config.yaml
norm: "rmsnorm"
rope_fraction: 1.0
tie_embeddings: false
parallel_block: false
init: "normal"
init_std_qkv: 0.0312
init_std_up: 0.0312
weight_decay: 0.04
steps: 5480
MLP neurons of a small language model. Each row is named by its layer, matrix (gate and up: input weights; down: output weights) and neuron, and shows model dimensions 80-175. Each number is 128 + 32 x the weight over its row's rms, rounded and kept within 0 to 255. Numbers have three digits each. A neuron's up and down rows have the sign that makes its largest values positive.
Before each neuron's rows, "fires before" lists the tokens most often just after its 100 highest values on Wikipedia text that the model never trained on; "fires in" lists the words (lower case) most often at its 100 highest values on Wikipedia text that the model never trained on. A number after a token or word is its count.

fires before: " |" 27, "." 13, "0" 8, ";" 8, "8" 7, "7" 7
fires in: "9" 39, "8" 17, "90" 6, "98" 5, "94" 4
L2.gate398:136145166135070114087066153095050150132126137116171132125136114118125156136103183123074124156155155118201082129187162081137094129128108156157052153152149102098178166096101108138141095111107155162128127103124121062137103133123107068116104149128103205095159213144142106177066133170203106081
L2.up398:135122149098115141150084163103080076122135145077152136100119184147108140120122130101105123059064162141172127133155173086116134114090141136170077169066198092102111129157164108152094153137176121148149191129150108061137191081110165101132110145140111154122138167106142087182079111109176118146
L2.down398:084122147099164091140150172110117182156129133124170157152085103112162133123112044141133115179158135176119122112140133120132089126175128093120153134155114111130137111089140171087090101056129165112161141147180113126132160207151110164133129095129082104134146145143144173149147098139193130140

fires before: "." 31, "1" 12, "t" 7, "-" 5, "s" 4
fires in: "u" 32, "utina" 7, "mrs" 6, "i" 6, "u19" 5
L2.gate196:133100056131129133112145182168157143159141148129098150103156158077104158149137131139121162177103116168104128101130113085096141140140153102134015140151126118094188162157101085165136156100126169118125125165111133097080129116138114091142137152174144149115105150098113189143124152161086121143
L2.up196:121167105172131134146166133140112113167151144115165132122072126119145175114145136117159168163176074152166147114133112153123088163175198098095053176142127110153113215150110184132126085088106147135143111118120119160152135104082118095125181098095110125102124086088102159177118155109072122079
L2.down196:148108099147119137107134142152092073155127072104179110149125079167145106143121120165141074175137144160135184100155148097083113166147113104131153169189111066150092131136148165162159143156103175155141116099110163119121110165143117191113173099134176180139111110059103105088114139085205127112

fires before: " |" 74, "+" 9, "." 9
fires in: "0" 93
L2.gate600:174171118146155124155151117148120101106135157127102097107086159103132109126083128148175203146061132158111070121109139108116132113125099186164120126138172118062093143105156167134159121110081128162125108120107142142122126092157185136175070116136107079130116152121076120166072152109183182062
L2.up600:172155112121159088137121118087153129114136153141159139117125165123115114137083128092160182119054105172142126123133141107141084140153119177144113134107167128059113115108136138115174124128116115152161079083096154103126159122135171107144040113135059079140105151112056174227097139113184175073
L2.down600:146107164076116138178144125109139098121148141067152138152167148127169113125115119099124158094115080109129140117142161132160112141092104139131090163153195163145144166124134166110119138159168114131204136123167079163145134132144120197167088173143111098136086125044095155128212080135142167174

fires before: " |" 26, "0" 12, "." 12, "ather" 4, "-" 4, "–" 4
fires in: "0" 43, "100" 14
L9.gate98:093148112094080079146076150062150160095217126132106063074153163158082161161121128124144121074118106166110121144158133141174110121141122174189125150097107106133147091073153132191112111145091113084168081117152158135108121091191156155190118144150117110107106114110111116175107115133127186152
L9.up98:140130141095134140111133102124160154072146131175207167056150106154114118117107136141169191078152138093119132136109177151099120092150081097141105129194150106135100064126132184103118067191087033112160145146167084140115156072110119126164115138138157112073100120072117077090102108089143106133
L9.down98:119107124113112151126148078134137099103086188096164097109158107128135095136096128146085120109077107090112140075158137156025089103144118171121140150112134136075142174152201091119089118149123065118174146126122107134130095123119133166155084078118123116103080123139114111116157083138172132122

fires before: " States" 58, " Kingdom" 7, " |" 4
fires in: "united" 88, "schools" 4
L2.gate32:213113153112173127135121171124177087125144210107068191113158121100118078152105171117137161090108127123125119126097086121121094148122147119153097104144096158100108179131166126126136108090099163122124076115121192184155189129205156097132070084123197113182154141130140095068143093170069155138
L2.up32:168136062148131106081087136150172097082123142130125135150164088117108093132128183145164132146121126126127185114122061104173119150114116129143130128095115138034121128120139137075138144096112116130169145133122111136237127129162084110169114109142145130149121109093158096155125132092107166174
L2.down32:155114119128105143074105126172084136115123170132186151146136132075119125097082175155111142160213085132056132132141165136105135151153149103118172109141164081183117155127122120119105152126108147169118155159158069084194126159109102086148138124160119105071108131107138121161100119164195087126

fires before: "==" 51, " ==" 20, " also" 11, " and" 5
fires in: "career" 22, "history" 12, "see" 11, "life" 10, "geography" 6, "awards" 5
L2.gate217:135100156145115123135185107134035074142096090104126156101102155105161126094143193174093112123099119129137112166157093100116126120147140190117078114156119088151147125211154137148156136130118124111114053071099129182126073143122114090127149147112071188143168100146152030145061135103105095146
L2.up217:110087133217143126151177157150062105121115094133112129127072154131153130098120097180154101139160157105116104131171121149116072104099174170132133084147115116128129083181150107153146127145073107112123106067113137202106081163164119076045108127143111185137148046162154102164161177110118071101
L2.down217:131099113112226115147200060110106121121128091140098132211141118176112120073145087163112132094094145093128124133169115114137080117117132083082157167139098156160183103115160101173057138180128098134104090117228197129106078161082126096081201167124110122080123146117124172161097114156133118133

fires before: " |" 61, "." 27, "–" 9
fires in: "0" 100
L2.gate623:123101150104153093111078109155133114077154138123105151111104201078158124112075104114180147092096153115118174145124132085119134089109118140151118100103121081118112171151189135157127150114111103105138108130096116073151182171111121089179136107075159108150204113140105114155068172148138151099
L2.up623:116147109116133153115087089093101100156130116135124132132109104157147076101150105171108140127094129118127152168108072129125135159130183171168150080065114140104144115115082166144144097100125085094082151144136108103133185115147068176138123211125087129089124132136155101127144184083152115094
L2.down623:112177135094176134150141093081119095122107194157107137138138127149171108129139129112148105111122159134168200120079092120121094152110150158151092149105159141041161134131121121120155066093093087028130121168128140099076191128151147117146132125086073123098119157146156106177197110142151124134

fires before: "." 40, " |" 21, "-" 8, "ens" 4
fires in: "0" 69, "aliens" 4
L7.gate391:119118121140132157130071067104104089080106187107111179096148176145118090102076161104173116106066168110167105168047101092130136085143126176060111123123101159092143154126088160148106195184072100067130113132117204173073179131119164125130138137141097102133153052163158093134074107111175135163
L7.up391:124153129121125162093053164083134108085123129191113164081150212173133158095112077112197184126145117151135081106151146153082141140098113098074133127135101139102133165157085148172138143088069122069144077135173138071137185140137070105135063108148183118073135096147139116115121135100159164129
L7.down391:147144185149124103169147118042167089098152166158125114157111131130167159129130135143115108163076127148156135140139142156128145155110132128072147095122110112063116180129156171134107153139072119176117151135189128138115119091146152114141109146175069152081170146097136104171195185137174158127

fires before: " |" 29, "–" 15, "," 14, "." 7, ";" 7, " /" 6
fires in: "4" 17, "5" 16, "3" 14, "7" 10, "9" 6, "8" 6
L13.gate172:182134130138159105124142102153077094093024116170144151152124124129132093129093079140173103090135136151150119064123137126155080152195138162119071123102119126113080057122119097154157128175101104124150140105088063089087113144137123166096089136084097131108164088154151115133151101131126107151
L13.up172:144127178124122093107130107172195150153118162176173168112103074126092099099142084110107093122163186157135106097133167119125129175106177120136127156121109159134116098112109105200150221128119052148132157129132130101100105124085107108145120185140135122158120165153117152100110141153136109154
L13.down172:088119143166132137173100126085133119169062099129128096207120093131105135116156143130123135192072129117130120136106075072102084084079148119148113121129176124070130128127138202082156092143148067140128099183178080125138055145171171092148097139175166139151159179115142153122138128121083111133

fires before: " as" 49, "0" 5, " in" 4, " for" 4
fires in: "such" 22, "well" 17, "known" 14, "soon" 4, "2009" 4
L10.gate626:091116125063143118065080068148133097184127112166156154217150185115130122114130164136094141123118180133188116139157123182124155077117121181122128136158120173182100138143141100142092128147093149184126092143128155164123105135123125076120079108230117116099129166115094136114157144083112135183
L10.up626:147146128080147162169098080157170072138183092166111101120043117133063137129145145131136184105079095142120159142138117199149112092154158182162131152111122136149091078113106177169117134111116121121129186086139142181086123167072167166169155116119200060091093129145088095116153134061159135154
L10.down626:150159142117107141081126144108114112122171168222105121154094111174183112126142114124189098135156133166124073098167101138102137173172096109146113111153190140180090096130122104117128145161084095097104093120114151058140132155123098127134152106050198063167087130148169124149128115036159110067

fires before: " as" 30, "e" 6, "ly" 5, " by" 5, " in" 4, " for" 4
fires in: "known" 22, "such" 13, "poe" 6, "gained" 6, "expressed" 5
L3.gate262:142067129072135169063112108116135129145141113101092200133094103130139105100143145081119169148130152110152209146166195110212142169121199138126118161068149103189123160100108163145138151081136138141128113118098178113115142116163098159155153205139113161167162127146079072092167108141099094155
L3.up262:128104176145181108100161112119106113144123132144096098135120117162160074084108072109105124128145126131031086108121093147116134158091073141156149105093109182079181090083126141187110155160127101129075159162157106107126134122130102096130076185110066108114120122085118139118141174118123107191
L3.down262:119088167093154102054110143081080103148115131076144157095101113097093113128162191145122114140103113138114090149162149129163146163185130108105118151107093116198129094070134091159095152219106084109127102139129182123100152101122112123134092145136140096110182154107047112054202098134131172124

fires before: " States" 47, " Kingdom" 6, " Court" 4
fires in: "united" 56, "east" 7, "new" 7
L11.gate303:107094122139114082196103060147154152114151113189102170112151114128124117076101145149126157108165145154094139145107117064177094138142157089120155082141138115113105129138137136146113109114148173087090107117101086137126162140170168130071132120138131178184149186164147129154119189119096156150
L11.up303:060083178187160102151033092198172183109148103072130148100185115136134131103170133163073138101180164097142145134157169097138132160202130095140174130119100113106136131183094125089134122097085134094145150106166109101121180108115142134131143106125191140128067166191132071147141122187112122124
L11.down303:204036124094159102147142112165104158121084212111143091148171140126118146036120125155112112057123171143095138141111103096119162168099138140142156124130144094081123172120117080116140121066104104108082133116119100026082097207139122149172129168142101129089122100078111118148115144194160163151

fires before: "." 47, " |" 8, " (" 4, "ag" 4
fires in: "s" 30, "0" 7, "d" 5, "www" 4, "propaganda" 4, "nj" 4
L10.gate660:131088129153152167134076126111156102149150137168151157114142086134112139135126073161172125112112127128148128110132123063116205143084191206113082081199102125104143113107171142152175094105143113155146142157140148182064104105135114159157053106104128102081084121116133152160174126144131190141
L10.up660:118143120111087130202074107143120130115114133142158148068156129105106112176153115129096130153121163133141067117081163138091120161159137192096116104146189086101132206115127167116147102098125091130101184032180163165094143180047168137155141063097185160038113137063170107188134100127167134163
L10.down660:127120125116092128148121225135107136111152130147138141107198065131133200128135106118149159109101154130144073152139152129112126134150145115141133123129094093110135221151111161105155084132127130157074141096108116137043159132139180149150130085162156130110189191170176092133125109135146127126

fires before: " |" 40, "." 12, "," 5, ";" 5, "0" 4
fires in: "21" 21, "31" 14, "11" 13, "22" 11, "41" 5
L2.gate107:127134117161165141092139164129125107062139067152120073124065095158095169171138144140123150150107116143075125171123109141123140123102097175133132116078152125132148101132110079155116129183164095118043054126147128137093081111104125091107084135099193109118111151064147141102098136151106130133
L2.up107:117140144148115145087126161147109080065080099162126074132105157140141141079088140100135094129131119120147112146091092143092121076096094120204110159101147128145170121182121092144104147160159088110145047097157090132104090118147093099129151119176112154128159170144123124149131089119100193177
L2.down107:128100122166131147142147127128135140185109137064135123191180121117104087176121137120123160089148141187143113156139151159151126132189163135087125083151173088164095099157112132115181080105108125188141174141172123090157133134119075149121139078151094174103102102118180117081143171089124101098

fires before: "==" 35, " ==" 13, "8" 9, "9" 6, "4" 6
fires in: "career" 24, "history" 12, "1988" 8, "1989" 5, "1984" 5, "1983" 5
L2.gate283:143106127147112126136162088123086178149107079177154151122101142179148128100083197105150114122151134119094182117145053168164079128115203112129109095116082128127096096172176143187101156132116129156105058136111141156097125105185136122084109094141097182125071063171128156068095105151107107133
L2.up283:080151106168096088141176147114149113121084112120147168097083125116177112125161106162177128188109085162132167089122088165119154141044161148167133131135150129090156192157150125124134087122108113103102179098082155152096144107106115133197075177139125180109107019123137070145193140178089067195
L2.down283:115099144120109125118179155096145124135082072146077128130064103207116162109165157147096058197082161164095110163186078170108111113210184092140109158157155113097097063205135109170081136104146083122117146125098161146087086041111117074124126126106093109114138087101141095133141136175138146135